Weights of a small GPT-style language model, trained from scratch on English Wikipedia: 228M tokens.
MLP neurons of a small language model. Each row is named by its layer, matrix (gate and up: input weights) and neuron, and shows model dimensions 128-255. Each number is 128 + 32 x the weight over its row's rms, rounded and kept within 0 to 255. Numbers have three digits each. A neuron's up and down rows have the sign that makes its largest values positive.
A block is one neuron, or neurons of one layer that tend to fire together. After each block is what it responds to, as a language model described it from the Wikipedia text at the highest values.

L6.gate85:064140198175179147113168121112123123125145142101147139124083145139120112096097093147101120143044099051133127138070111160119112100095161100108130158165142155116150111203122157129115092067180146138121102131127137100086171146134169161102127142129142121123169138123079090129127100145155160114117081166057150115110135142135149098102070134151156088170169086105084138046118123160147119081146
L6.up85:160163169128076178107127137115102160123116135114107214189135131116056143076125156136092107134132139143090141086148090124143153129148089088121160158158153143166114174100133148116117091164086146125147179082128123154124070118092149091100187126173122112150123113139135152137095168110139107196129151114152146102107151115144112187060135113106110136101093094148152097103169053129168083077167
L6.gate106:120096109117145172166141148177091104115125134125176104175099090153117126126141098078160110135089153112105104147088104086158111114159187086092120047159111024088140147118147126113130197081103178180130165136110136138186142085151162127149116086131138135097153102126124184082128118113131137115136165138115108155163101088072139185090139114129163148176073117080101090116162070099090098153125
L6.up106:149143048104164148101054119155167117160178134143141105162059146071110121184170150076134040151109132166113095064135107060122108110212088089092158138151082145159152125112119099128161174134149094096140086114107141090107146128096122113087099147181185095121043192154100143148142175124133167177124165128104111115093117082173140118079115144077198122073088138131073111053127098109088145090090
L6.gate171:117110174113075093137091154114081085119125124125135172212134118118174142155148117139102101174145098169070129096075127093110158120098147127145130134146175114089121195167102131108131141074147105101126099116051095124132175174148139061103095110062162095154151111105105169139130118149140121170143063136064159079106142143151083174068125095166138110141111072148079077114095161115090149073096
L6.up171:161149186187089149082129060127131152102123161114143139117071114149145070097169105099130096128136110161065194161137162100165111167101070135090136181067128157116130134090072144095073189112105162116104155157152153142153128171103175103115137166109064096114105108102121185140086144105184102146140151156133107178132057145082166099120133068105158117060152080101080087127139137146133150156101
L6.gate186:116126109091117084120115122125176103174158102125164167128082088166083153112174130183039062140165145176082109102145108097134138130102137151128179121102159170108176120115090152160190140115147126168086180153139141108161163192174154106051081114167119102118130103008147100107138069067121145109180120084131094170197130135077090130178150118177131111176157139162118127116108162157098160113138
L6.up186:163131096172165151126108147134149135145182140111098109100096194142171058128102126130108092136119151168127128171028162116189104151100114132155139150100150111096124158144093054172167142095161166109139154170115134135109134110124115142091124178153123102143089124109140124129079086145103092152151119171179190085177092188094066174098103148158173119094124150130136095074154113147066100122143
L6.gate255:090125160119138169062190139100121086116168126196171121181146148126170170085133114102130144095136112193095144161086154100139116109163164136143139112159083082150126113071110104087124203124124142150145183125138161125120133164102154103125071156171142181147037102088134143123138064183176142165067105165155112097100077136099122107156129166179154158141140137157060102072165116151135100141143
L6.up255:139094177151182090086123140091136125130177120123130119139109181099147119111189087107137123177060150118127136151127132148170128079183117110169101120194161135120147131142167112153108128099085098116071188074076173189143078158130149165139103150126172110143127132143127158159124089156129110120086149166109096096138125139145132121157167077111174181126107099167120112102206144143142115092110
L6.gate352:139059130100117097169141088071180151141109134051138182129164192123133105144133150090158156140122141185111089119126135177128158140209145082145168144108102145171151064153107110116161149142127122190104124111093109134170117119104126120082075124084116161140161130136121070120143179129164156105129063106102165157133191101075133153148131116119170138073154126073088138117147135097122093158088
L6.up352:170095158073134156099122116086128095108151150107121100123129171091165140082145127130087104094174127061129099113140118143131139097170146139113127165167125124145133158148121152148158105131082152093117106098074105102088110095111125109115060118146112169114131095074104097151068149142070154139143104095125137209226123145091110132100145051148153091097186114111161176143120101118179101063121
L6.gate416:133134139208109182086119131112169143092105122145146166104110149176152141068159059127135110192150116113162107102104138145102086152134076134175121170121129077124186156169130113171144142120139135156133127117060231130135145091154132136097159147184148135137142133115111096126091157115171080136118075134086119127158188125134191134069130149122161142186151087168071079088101091093133098092165
L6.up416:117116047150144133143173169141095108129155130129143136131127110118148082145107154101162083076131146150144125114148139117173140089142171090150110078136029120141130100070071109106171099164143171092114145112172123144126112118140197115106125140149131129087091132127174107119126111169120175094111128100141159135115181091095124140059130080139125116173111127133181132121152090142136111129142
L6.gate561:123135095141094116101145131033150135146106050111183118084126087089125104153146200090151114158162127087068117120126130135114131136121113087156134128129115128118091179142117039094127126157123133094153176122150085113127186190083148162132150146077158138136131136117137118138101110110165116165122125168082166111171101126106169132139104145104155082162128103118144048154136089155099108088142
L6.up561:131095131148125075087166087125132110153156180143107140143082134127109139122177144095099200114133126134170173124118169134087075138086139098112087045102174124110100138090105128106101110131141175148153141126134100114199090150134107127121188091146173177096122113128155154182163086099130117134132129107143123156122139145129160101125087146141087125151074116132134145184099107153066084128127
Responds to: Verb inflection endings. Final suffix piece that completes a verb split into word pieces, mostly -ing and -ed, as in receiv-ing, hold-ing, appoint-ed, extend-ed.

L5.gate14:162176134111089166116165095085173136101079119105167151119156117097086129136138132073105169080104217123147093086195132163157117107099108113127132150152100126096167124184193115099162135148211155105153135053151071107098112150173129140116130141135114131105137145143128156069139103132073090118141165118163145170098159094142123114094154136172115104135096123113049079119150106162144124172061
L5.up14:160124108112138151161160077135101130094144124148107071110069128078125103104169083163103137134112100181141119145138103139193098136133182173085166142126121115136128144109120114131134156191122064103145090124168115138116065098149152108084091156157129139141152169151121138100112125140081114122150100109199145125137144165109161103192095153120088178142132194110072135155134169123117120058180
L5.gate40:136132108141067120157138129164178108088110116133144131104134144141105070116133098149110093034148166158140102145172072067167187119090069101159120137152081171177125070143157202133120110146153144100140154124081163094154091143138101095104090135082145092134140162095143118114109111128206114110109175121153104167113148184116176130131149113101205100102136118148078151133149165082138111093133
L5.up40:136148094159160163127109128095131103071153163165092138077078139159155137179124186124114194117055084187137144105133113170159155153083113093104105109131150098153103099134185122071114098163183086052117122075098179098157084195078137180170127164175166107070114107158158125086151124062105134115182143127139101141122143100145130147106125130117173100175125105135073180107170107113145140078161
L5.gate142:121153113159145145069089099101114150200124092112154113144083137149068072071108160052113162128139163155084144090114189108066115148158158096094109113105109131150164152120071129112167153156122162126174150124146067157123162125162165202145074117124179128142144181089071130127088098160130116139089084113079140120166100144137117182117139132175117034079126078148121154094065112107131106122094
L5.up142:078214156066169104047059086123088211091123168142124092137121101101131135093105102130124106122109112104102140117096133175148172071125147116083143163148104185138084127107139140121134083158168116136203118065140146142064178154138141173165114098161126124142127151103118131119090101206141129171152178092142093134101144130140112091135148119113122136157093098156203095119124131071120121136180
L5.gate232:070091134127192063154136124070153156134120118095103151160095159118103178145085082105110156128143075178166157143137110099147163126154093116171124112165124185112141109173132100113102178117126127116100081119148107181156154132149176148096108138188157099123129131114111144127150104047120209135165131131133138115084139143106135112100095098109129173095188138137090133102162084188181143154131
L5.up232:184142099128090118102073077135112206121081144111154186143109195099117100187143158125140125134144097146117100133143117112132104126088146127113152146135129126101105073128147099153084165147085135128149125074132146114188121172119144079062139142103156048140071154157130160122128111099167191102198186136137132106173116110213196113130150120103117136115156133117139176143137105140154196108103
L5.gate300:183121164131114083084157086090130105116166115118105078028152159118189100151180134112165138110118100106087083139139137068108163135129068181087106190184141152171154105127112151136173123147145101066190114117116143156118191139113083126169087112190179141114124118073079140125144139086150096086207100174156098114135151098172170102125132149162116128085069094102113133127049160140114177110142
L5.up300:100155076150144154104097133111181107103161146154131158147105182157141138120086162070103103152178161176098101068124126084138107172158078138142154176132179090122137174131132149141176120163128169077144092147133133103143145195100132148115115162090136117104087105188175159118096150088165158107116137147123126104151142159138090102105112131070114096139147100089120145044067157105134144146111
L5.gate361:154143082063154124109103098131125098149154117136129176115128125093153123081143129103094152134146161115147147090095171123142074115130060136164142148139152188120117120159165067094147169164074131149104060115149140131098152118182106086148118126113133133061073095164155142117181101119094126096202119083132094105153031168123130145154191125113175163110143140104098122087171104131108144049145
L5.up361:176151104101092153120104112183133112101124116079102129177143113099182121090189132154151133135104093082129156183166080153133137142167160151145149188156175146080090084122107097114074183084080074168099106066157163090152107115098080127114122107104095081146143107129071174044166110156126120081120085077091099127158131114137180122171165104114147201159144147193139137170151169137105126154159
L5.gate435:137132132070151131133163163082116186132097098170129142117100099147106130134103133123159127052065146115130081073147145106087100161168143104157160108168168150101132158087114139103119089130170135171131140136083109094170154114165140112084176126173136144210132124097129097166201077154152121114100112150135145117185147125091181128120183154183134161142148171095127198127090151103135107159162
L5.up435:079173154089112159178141093117163152117142181132152120140137161106086122130071098102127190075174078135162125147125068140128161121142163064129114153144127078110193120113118097124143103125079182093139126176096102183092118105105141111092116154101172106195154132142115105215151153088088158098091093120106099131177097186137130102182124177145107103163111140155139127177109135119049144139139
L5.gate491:139138169141175148121051107084068158196148113062167116100093124140136111165143098134074162155112119113069133108164162114098117084147061077131162144128101071116111159136127166148157137144144161124151204157047130140123101125155117142128101140100108117147130156135168138152160142080169161144151143146157125167072111157063145134172189171089048094139073148156104141050058144151139116097111
L5.up491:153175091125144147161073133072104110072143133099145163108085221111155128107164141119120162072083084089157143144122131122094125099106122163148138120132123126139151112118157165123148137103204066094109155116114153082120085163158083133161168135106092096146091097102196202150115197157121124120125164109140125092129135109156110120139119153084126109134128111094086169134110107136102112097146
Responds to: Mid-word "ol" fragments. Short subword pieces inside longer words, chiefly "ol" after a consonant or vowel (C-ol-umbus, Etym-ol-ogy, Minneap-ol-is), plus o-x-idation and hyp-ot-hesize.

L3.gate339:119139140129118108130155161115170139086080132152123074111128136107104114174131103091172103106099061138128091085086069118177118164122069115119154152127124172209115143120088140181105172120157095143078160086131123140114129122149148134119148099156142103183253145129128156086153120092167146146074122156145109162157118123138113121148140159098171158105147124057146160134132170168099159139065
L3.up339:090135084104138084134130156117177099121108161145133067110128130161118098127148145088153141103043167120127126137101102132129142095168105083102151142168177139118138059101094108205094141124182123124099140106116098099160143167072163160113175132088148128151132165124091188088166176121157136161109131150088071113112155127124137130148115129110123157128150136096120205168101127054070134122183
Responds to: Mid-word vowel-consonant pieces. Short word-internal pieces like in, on, ol coming after an opening consonant fragment, as in vic-in-ity, semic-on-ductor, abs-ol-ute, f-in-ancial.

L5.gate19:101116130122124099154163092150182123143112133123139104085138165175129101168100172164127129144152153095078132118097074076142161157101104152133095158147177128133098085116211122134135173098152142119140099137069068155160122172113179107109140093148154098103148120158116184087159109086196074132112129108124156145038123121066152169132134150081129120110123106051134150070111125131112148163116
L5.up19:126143105161090146151127088082118085137120139148103117125192053091098137157070122075173095111110162130098108131155098112067161120147120179161082136128113138083172101109064102119098181149101048083176086063117136173138138092148121124145144126088104124068172127094121175103116168077110082102162138125107147131096106048079155167172189137103103145073139173125100177102140053179087103151107
L5.gate23:117095062191136118125112109117143117111147121116164154163087106145111122151157113054103098118133163124080096117128157168068125116131126117077152107163129184092136087129065099163129170096133090074061172123077135183141117175138182116132094096120155200118108153183134114086142137107108130056133106120161117159154175079085100105104162163120187135126118105137090134161162186070115107160073
L5.up23:116119190153154135051130152139122129110111143082149095112042127158150115191116076131108172182126114095129159110133166132173162166145148103157121175171102085097123142118156125118121191099113102127127117099154101148098187156159135181108147092111161139139154177068108105145133111127137153192122173179104084180148180143115123102091153105133146167156150163079106167081117135132134128121090
L5.gate103:114092092113126134183091083094118090157185133083172098106122092077128106155168055110123067164128102141121082125170143133125131159129199093147158164193116095084116152143143067087102128068083117131144092091115102173120078138143100139169146100134108159088199130135155171109100130104150155118143079114144172117122125172134176131144126151143107120115105113114128114126114087178071095150141
L5.up103:162051096130188136146127118134115081170133110150145111170118152133115194170100110144173213139153129159096162112132089110126165131144160131168130088149118103119154133082078110141045122153130157173095127075138154134061087163182118144098090171105146144133087092183082063124127103124131090086110092110150111129095141075123167172045148106083107132146163151134097130123161079169111114168117
L5.gate137:053118130116193174117120084112213106148106114117097135094124057129110148133155139112132053185127138126070137169190074049120129072083139097101170087095099097114150094143132116169103155117144136153055116124112120106149141127119155144095160093101124113123111117139098152146112109123130136166167076088124133137163105102072155117094072106134147094096096109087138110116135093096118108152177
L5.up137:067089130098097124117108120140074135118142079143156054128117110164104110105055089146115040131123124155098078167101122147097109178099179118179120156171169089150168161122096126144090118036131155102121157152109088092094105127099140085163119170112159148115131157095101116141147159156126176160123105075091114116090119128088145181166092087154127117129140154112102170099131081037094107146045
L5.gate245:152139124153107161112137130116105150100070197110159123172109073113082111159095100156139173139118124137054134111182134122153110096178137093195126150152106097092130192131061053115084196169152127089164128124091165103167105111190160139124146144046151120150114153167140185133146138152160105123147129130136131126155155160110170109154155129072119152135101089088107128079120086091093098099114
L5.up245:179124134111105179072112074109096145135127094143094144047135120117109134134157111118105133071181119131090141160171082155093081164124128140128123165143135079183072103080116120157093148177143146128124101171129108176148092194108176125102159096124118154148083117114129058160148097100190149121167145105133179156121194120066169126131160127164147109150116174103123112101132095115079200151108
L5.gate247:162116087196144126134191150162104130135150147108137132136138160088064076116111132139096100131111088202112097176132083101122111137118174179160120130179099175168087091101118150151150103073154126172069195085172122159129116091180158127163059125104153143146184111111146122095155122153134132208114070126200136136090095145147195146124150164166225157065116105107151114117147090189146087179135
L5.up247:110136132152167151117136151052125109126183109107111141148093154092075158104101094128090141153149108094136105090132099100116148145126116137201205168053143130111112139129133120178139147137152104170103180140161105169095200118128133167183162173090116101151129118128124154128062155120170129193104111118130152128130132133101119180139160165138128172124151170183101113127157109128108149162068
L5.gate273:071113059098118095143126083090176117113179076096121111135095092169144166100125034079163109125157159128106114178112163132140104144093147096179107120182135082098114133106079139092173113106108161146115162120115170161125137133138120158158095118138111114124107055114136165158059104111153153094109165098163158126122115143079171150113117113071121080145114126124141178193105101142128097109107
L5.up273:126190121133120175133164184179073121116191168120154169197148159112097097088106108105125142087121084117112133122161094183151094177128165064121115133099179175084138142160086135123105117120184166126122137131109107169092133122183199101166059174070102156179066107126191174102086181157101150114170112120117103131130098137158118132172109145166129098151117069147161173121204079086125105176141
L5.gate703:142081131102130166096164088093129131123128122131121115070113114125182126120134166152157160127090105145089126138170143079079158146095170087092192120159113146142065100112146152113155108108123096101125167155133183128113148106160152074109108106090090125160076157102110129143117125157172105098181089187146182159137172137144175128168073136155198141135154104104135151139157178180088129111118
L5.up703:116125134071105157146148117138076138146169080121108137138121099097147094128112127128110069058139109187125163130070141038148192169166159142154166164146105146141115158121178126155124132093070186142109154154118073127122181101123106118119096120102152168122108165104123095086152178078110078099109120097120176116078127127068119090130086128102189096139184093126117106175086084098050092199073
Responds to: Word-completing suffix pieces. Final word-piece that completes a split word, such as -ing, -ent, -ation, strongest in schooling words like stud-ent, attend-ing, educ-ation.

L3.gate645:162082104178119134133127124086092104192162116185108105125071171136205139142087123182166119140107054179096121132119118148126120113151144120164147142119133176179123165118104112159108108123132152156184168148133103091110099126128122134158126073160128114090163180068154101075136114143097074122095148101133114116112122123171183095150129084148198125128126065126089103150142152134134150166161
L3.up645:112113108041108137137123121069132080061114080107146166117089072146127127168122108163124162147129105137123168106186123073093107107163135192165139102091141108113126117135132119099137149150110181133152128155156075187120136193133131107121164130160102155070158100172100096144093161095132117193115119096105169055097075128122105181100163133104124161175188175145136153150104065115142114163101
Responds to: Year final digits. The last digit or digits of four-digit years split after a prefix like 201 or 19, as in 2020 census, 2006 film, 1988; occasionally closing quotation marks.

L3.gate55:110082125110142134140110146118060142148097144165132143095152154153134097140115091152141148139206143098044159123170134138171169183147158110164169182115173103122086135097077103086084137177177184154106118101168125075106141184161126136255100127110136128163164119113144109123124115153171137128093095107126084083098136104146177151154089084060141165145147126155160201145165159107066175130120
L3.up55:103114063097086160168126142075087078086130156199077147091139145088137097098179091141087144125123168073098078174167124224173096114171084129088115126103175149110127137096105119072108157124098158085113085153113118140093093167127091108155081079171112076104150147117157140159125142144108091110118118127128205213112165036144106161145138149160171109120140144122099177181078150104139124144122
Responds to: Abstract-noun suffix pieces. Final noun-suffix word pieces completing split words, strongest on -ation in education, also -ment, -ion, -ity (national, settlement, explosion, equity).

L6.gate73:161096088115130118125143079151081180121127096057125053116125098134103117193064177071119131124085127091112081127129179134042090140120069120150138098052134059075078151154149151141157176124143101128122085131112113198110150144198171180138156138126077083163141124079115128120158090112157138133144134123163119118127092168161129138079089146111140099124120147091154162150095097073145107105100
L6.up73:104109154142128141183168049132129188110142125148140156104140158111154105153091090111116130151165105150117115138116165129128175125138099091159140113138108053016097108136093133110166150178076165121129165183095155118174092138140080158160154162120112077191119136092135157170164150120088064114159140209189053138185106128118144103099166094183124116103116122139157113156122094152158082131111
L6.gate82:147080168169134173108152106065116169129134170168163140139175110117128172141048140047152169159128108145174116116142124177132119081087092119143221107133121129103098157148157134106052144163142123131081130081184104139118122146099152121148132132113084120147094192131093129120128197133160126187116161231167107115105104069148123133143114218150145175175168129121124111168140121122151202147105
L6.up82:131080159083114134104196146125174117108151138159150128091172107150102134175122092130124110057129146112148121093133075117130059169080047085163074139123114167114138148079179131103120215095128126104109112091154101140100138149111173137125194131127129081058109152084136158094073137097135154093165149072137143128152163148155150093098111124123197104173088182179164117126066141151115117137112
L6.gate137:112121165144146162092161146117081181130145109190130186146107107121144130134133116122147123138149168114097125080197182142139127133051124169158079130143173125117120089145132128099133115099153201079099093105151146196127095134133096149130140167163067133123087115134154101121110130081067105112136109157145087145138156077144100142132158061128167169139085142201108132123119132130123115156135
L6.up137:115139135155174119115100121144159140106135175138150147138163171143078170141182142146125121113118125204129132083141091187172140078166136126101132101136195110109114157127124157138075068144133108123090134156153094144140148166112052148168133150160130162093080099162165173117153161154118142123131151121157100110112082105151118122112157102162151142188162101149125086092119123184159101138149
L6.gate204:150143169045100187081180097068135184135198133138168105109086121143126103099126133072133148160086176047105104139113090140134195062176128118081118133129121063081107131131156144097146147159134125112186164113150131162124115113177108111120109162150159173108143098113148085101193179125124161236068153143158082143128108159130103130106128111109118133131128106166120169148140086084091104142126
L6.up204:113158146102155150189135138145117124126122134129184069090131091142083086133141151076190110113171135122125164134071073092157120141142133161096099154174139142113135152114137049170116135133126145123121177201100079139122079125132118148048135122163099117116138191181161172125112143112159065146107179146183165105187124086161090069094134104060144175159040147151144129171100097159176101118085
L6.gate318:132111173131138148129121128074058162120090130124126130168088143096210065093135134095141133078156091166157075159152187108119137135183158142137150202173115160167142114131127153142160188130094109066152163164148073203134091179145149173117156086187192140129108101144118195094167177119104126141100134136178160112122120108113162135176094113136071145137201135139146187163119143071105135103169
L6.up318:035131135130138160092098127171085131102153120104197169138119115192141164115154172138137125098124060173133089135152115127060126125124114114100079154134142122121082090143160139156177106166093149110115080131146149089141134121140151133081093049157137121102130161148116130152065095171057106115108121164208135121153148179154168136155132174167170168107114085079084118138166146180100073166100
L6.gate374:115102114116153054110140091083134141104124086125128133084131114137166027154163170080087112162089111073133138090120110090133143141118139110113145113127145203129120081160149118126109057144213106181195162086114110038138121126127119091134162163168110118155115108100133158106122062128089098197181156128126108151115103113114137070116139122049102141136144104127073051145100165106124141128066
L6.up374:096138135142122152118093124129134135049183103092129088124113116108095066102127185153126146089056066127123103149176130090141161144091104135111094069096130116166127099154142147139108163138107100112136154145184126129130127136158152112166141123161166181155063087119131185122113156117153094122155170197101078168166103148100074080154146147099111131129082118183082106134135148157201098134124
L6.gate384:088111079059143170130110080107116102134138101136142115084093109140139159106084124144144110148065169122121117118117146150136147119128076117170155102084150159131131136123109129118078106098133142160189106130194056157093117143186147075191070112143131160161124101142082121111148088112134159095166125100147075111162099132128099090109157095136094157063108138137143111160073164115096147109110
L6.up384:134162137090109175179115067137136141103093095111138138141146162111113123116092077186125080136059114115154158131106140144131167078127088165083101129185139154082124106220117128126099101182177148054160073102118123136106178109144154127166211092081103101113148094095093161141152067158144157079153122108113144091196075150079160103121115051169167146119113109061122133100100103153113124186126
L6.gate622:166109114133140144155129105140151154168154157122142165137107132152160106100121167084170143080091060109159132078198141068108133114128045136141120159162057082099128123194085133157095124106119195153117069115107133142118064092175105150080163117146117178182111113114123141122133162045072103099140063129190123192140118136133162114119145102143148109122174144111126186159136131134144157186073
L6.up622:068098073087114126123172116118123139097153125095158102122198062115125114143095076113129086100161164102118079158123068133072150153153130163141108130124101121086115143085146107166102200135139158135095124148137079114118081143121121090130112118142137122133080196114129150161116171148148156182144102100216096164066083151097159108213107147125127176104142123100113151106139097160123160136111
Responds to: Mid-word "ol" piece. Word-internal vowel-plus-l pieces, mostly "ol", as in Arn-ol-d, Har-ol-d, c-ol-or, sch-ol-arships, with weaker el, il, in, or.

L6.gate0:117159121142167093104098131121086117165126111116206155144104165126116096080168144039151114121150168178139077149114152184128085130168111139216120136113158152169153123142102106116150087165137105161130102115121128160206066152117118106103161080151148114138172108114146118096111138140187147099116084146147108149126103108143096167087106067068137097051109109172112134143106203163069066144122
L6.up0:115141093097139131156116179143139137090087185109136189116212189107119073086168106098150197124151112097095124094147151120135080086165124150145094096129122145128173093163122118086119100094156105130122088123112148109091134166128046142099114148137131182167149137151099090087107108153160122095113072176155116116116135177093099165178119113158119144147115138204063084143127128122151170124118
L6.gate136:090076151174084082158090124130129091133159123118173188153146139113134067104130091067158147121130173160154113168150136148132144113135128131139130125166176107127179131132145114128168186077190102152163111167119124142139099057141154092109083147147073115140085159121148161114086136160152218085104136125132147186101083086123127074078079104072148157116168131123103120109108122110112119098136
L6.up136:106143143153134151095165202184108147114173157095162160134108165073100068143105188116125105111137116152154107149112199155100145173126097098132164111119192135120085106193108123095138116168142139149234132212146144132102166141166168141157141160105070170152143147139088162100098108151155082085116098129078128136137098127102122166109043026166111157129136160115127100116179164075167155126093
L6.gate146:103132135155088112154129149132170137150162127175171099144134112121164121123128135180147140099170121127113146143102132091062112093150124141127072095133106151173170095118060147129137158167120093140111169144079099160100123129135145158154120100146163096093132134073139102172103082194193075124147122156188160111137067083123119158102138117134097126238119089105108114098086156167127076173086
L6.up146:161150134231116117133126142196113089152132120152104125158144146125163186123131173131153118126153113164118089115097159136139155078145079115107089164071131150100115185113163119106139143147104138118102114095148135136138158116136143087098112102116126161173070124136109154169145099166160125101156107115106117104119137127179114176164135151131094119112118178086114157101112083103133122142118
L6.gate272:137166160163131148134147116087131106071154128132193104095149182163117094102173092082150105150159149143076115096064100119080122124114149103163105104120121159153093142124161097129094144161104078138161090080120128122156074087118184113140149107138150165073128232157129112172159129156111181129131132113130133141143118084106136136024141093176162106095107111136106107123125106125140109102089
L6.up272:132134119142109112147114129097121122132103060159167150089161126171100092140202125098101157151119131094091143121089085126158187163178146139129123174056171148107163143118113095165169161108099063118168108122149144138160126105104206082175145179132117087130106127151164166146156111122129148135098129057132104097134159124129185117106127153166143152073067066107088154142110114111121078146122
L6.gate294:146117185091159141089085167095117127095170069132117085128122149097162140077104143112149117139154080149079130067134111089105173084122108144117130158112140138106137052144141073099125078083153169172175146124081131175118103155100119126137119064075141062111113098091126140126131116131103151105093105162106031031095127114108209191133114110111112186160082145128082134158148166100117074143146
L6.up294:108119122175124161080127156156167111131163018129151100176061160149163109092103106189064092092104170058088073076157144178102084140116094160177205104159090130096100169127091108120091156121137196100160150131095183166143107095158142073138143151070134167146099104073126178154131091179168102114169131138086128147106114134153197150148105151100131114198129102153159060112158146163144092138116
L6.gate314:098186106110082140132164196145085112101145084172154146113128130113128047073199131058113158111156118138092100109097129103140089123177104137136085191130137085119104095176155127043140103142108108141180103122140128084159152107122165109089125172153120171203107162142107077133145071143122181145124125138093141152144091168084142124135051099094127144122141116152073123100156191121135112121107
L6.up314:139165055173141147172129169123127192071177083076152139158095145109162124147110102106129132108124151169107135147109177134166117145117096132112113082090152131160143121119157090115116104168188117073097137175132117127135136145189128134102141143167155142128121061190154152186183105124141103105138122170123073110107175139080098168135123152070174211088104182105108160110160180121106098189117
L6.gate640:102111064158159113086116198152141128107094109115181111150139070123142064141133182137146138161163144140121102149114154161147107115174121133126131162084074149113180129107170132148147095138109075135125101161076049195088137166143131132089143116170147119122129120092087134108121121124213109121145118136091160074119098103056151127116120180123102131133166137074090130137158151154086104128085
L6.up640:115174109177142099151123141154170204174114093090099120137038157109179090061109131134140169095141099088076082100116098111150156105065095096177092177127161133098107114178104140065145113148164110135126110137172120122166070140102174104138143119185155130148136129128082134079147099122133124122137135117101078106149066126163128132117109174112111067106163160143061122108144168194127139145113
L6.gate685:053109122100134104184045138136121129089169162168129123088098071124143093081137114128152185175126188143163104136093162150164109077161095171168159103115107082158132155154118119129122171095139106123175123126153143099147114156155134106169103137148148119183090103085179074114156099160135144064121152148127144135151160139127149160154151145154105123148144109134171102108119247154025095072176
L6.up685:141124116140132153191136181131095171093119066170154068085103112136128132096168122134071161171125144147103166147152083105110132101137149082124155104111109116111148123066129109128151075132095139079134159091112108143150148121087144079187084144143094160141081110118132161176141177106114073128107090150195040123153127108102090137144122093097148044179176116120137136168108114152117076077132
Responds to: Word-final adjective/participle suffixes. Final word pieces that complete an adjective or past participle, mostly -ed, often before in, to, by or -ly, as in perf-ect, report-ed, constitution-al.

L5.gate105:156135094158148165118124116073166096159108098109178115095113092070139108122138103164145177164134116104080076149111118096076104159121151118154123105129136114102119117146172130161193114131098092151169059111064139134102113132107146131153095106119179125126156171088112125170097126145166140093124133211087092056135148185122133148186071124116136158141106173059110146125150113118072094158111
L5.up105:147094153131157089153179098090153095109137084109116058034115153108145117203103106141152140097158133141152174183049073140085110075096115127168112111146166087090178144131090168143193146158127138150168082123069168113088149124097070139115130156143181116102129103167178191169137119118174136139102105109126086095099130123085159126127101110175207167180162113097151070140140078154135064127154
L5.gate395:128171106118144167084129106106114112030127118145161147118111087145129113165142141149169226147127191099178149147129109132108075174143106126169152152082085153135089149141137146115075097107121139125184086137138130158138103142115201070119113114150099113073124149131049135066136124136165080154093153175120171161156142166165124079104068176142109136061091150133085125171153086096104126058137
L5.up395:105112157118136117178135070143130095138090184035135107135136115094109134115144130058121093114114102107108222192124081146113102100097139152102056149055132093149102137110136155134149161124203128141067089132172090133124118102160157129114103103090110138107170112142137105086121175117103131170156137106116144106083121147135178158106104056118100101143139124166131053145145103159122103162136
L5.gate583:092131109155095125118135157079132114132098076133092176151124181145142091118086160110129137141175104149085178140101119087109143125126076079136121138138116172137128174119061141081157061109140138120098127159126128181110154097180152104098124124136173062114094148171103087112075121086130116170093144172122118141135161182112137188154117083176173117130104097097137106081089109121088092139103
L5.up583:111094140108149147141168101110160147145114108112143098141161157144084160190113099150113108166089134113117082104174144093101117131158164112123152087118135084135110170100112084139129177169083124081155186113157146130156159137074174082165100147068157118173134111083154114129176180159160136140119135156125098093195083145073114110123135083069135081095117088114092086104125140127094190152077
L5.gate600:060143106072110099150126137049198158093108104138159106124081139112155071110130223215128097162144115129104158125149130135105085176098151076115081139139175171108118147127164129124155106124144130103167094096067159149085109150062179086086128074106141109170094137098137160157135133114136164149170158164125123127195097123187091158141098169129126124109095096201126149160117135156105091078048
L5.up600:166165143122107130068119114094184133092089153104113112061070077153186097133191134130143146121162133158158158120167143110102127120095118092135115115098135138092122151105130133126148159113152202134225105137158131130106114168078083078127116136161103142171093134109083102106166107139095107140098132135126103102139097119133102166145110107112146125120134052158076127132162150100201129138118
L5.gate601:141114177099118126114110109065119100109158128085067084069103135154097107128106134163122112139107095180121066099142160120071107172048069131077149052072122154136109145130149145106161112174109123155111114118148166140185132150130101097143136090106161120177093116070075125141046130227135121121149107120152078179131151131173097141139119172082197123116083123141058074131126161130119069134141
L5.up601:118158130160146097180095131116176100141160136145146112110103138141082098178117119091157147066100158114118112127142127116059108130124111087128208128114127086149145122173176131152160106156131143099125126144071156128134082191101094165138142159192120066154123091094098164078122072144158096132133148123127071175129154130161165125154170111140129209182108147131098129096105170098067130145132
L5.gate603:112151111119076150080161119056155096145140099169175147130127132138142152114180122093127180130185154107093145150146138133054085095074115090114216131149119111080070074175188132132123105145164167116094135115135100122154096139122149117154097129122145121165113106066129094081143120151147106153128108191111149128097179084110119169117134103110075148151115085125114100136187108106093141118162
L5.up603:152086103122116137103125073078126170114139092114111084164080150127159178145133130062131185139111097192104104179107114114059141084102129124161148123124109150085061092159178149189131120139138211133144062110158028081153080133097133084130125160060078187163125114127144126100091157168105117140118127205139104103122133120102079144091128087140105136168099120111111044109132110197155132103070
L5.gate639:126102064096099120157129134100109126080121068106156124145095111148123082098083157116096114083124125048131139141108166145077101160141103106156153126097107130123119148155126138140150151177139121087120169125113136142154113102118173076143111128149166149110049109129126155175138075121126106143165093193092187077109077071139129159183109072144157183126081126095066100102138117110088083106104
L5.up639:120148093142127106135087166078098129152156166134131090098118170145103158106096152101115161127126178104153119123127114087153144173113108104121142062128067078115111112122167128067146123167182139124107113184098087089191033167090155099109145092092118049170103178121115145148125064107144149097099180189214146119124063151132160104159142090114123189153108171172100106121099152191138088144112
L5.gate644:115142090110135122158129142053139124127137141123214142124145162105107135157175152128150166099111106091116126180168103125131142159106079141134106158073124112069142151116126114103131110135149140130153115159116117112185168182153101101137134097127117161093099093143101111089065116077060137079126135162156118066059108083093166133105179143129161090152135072084133097122081100160097124158087
L5.up644:149056132125085074188165164103130110138156140079094112123136094171137126167104143143170156116105098069180121138142104113152137107080111108172141135152137140054136140140074091073106069179136081141129097120162146112132183163083074126130141128107101179119066089143151188123072102152128067071139158108187164097142154144119131159161144117134139112119068145102128113176098144066133153188132
Responds to: Adjective-completing word endings. Final word pieces that complete an adjective or participle before a noun, such as plann-ed, signific-ant, n-ew, substant-ial, reasonab-le.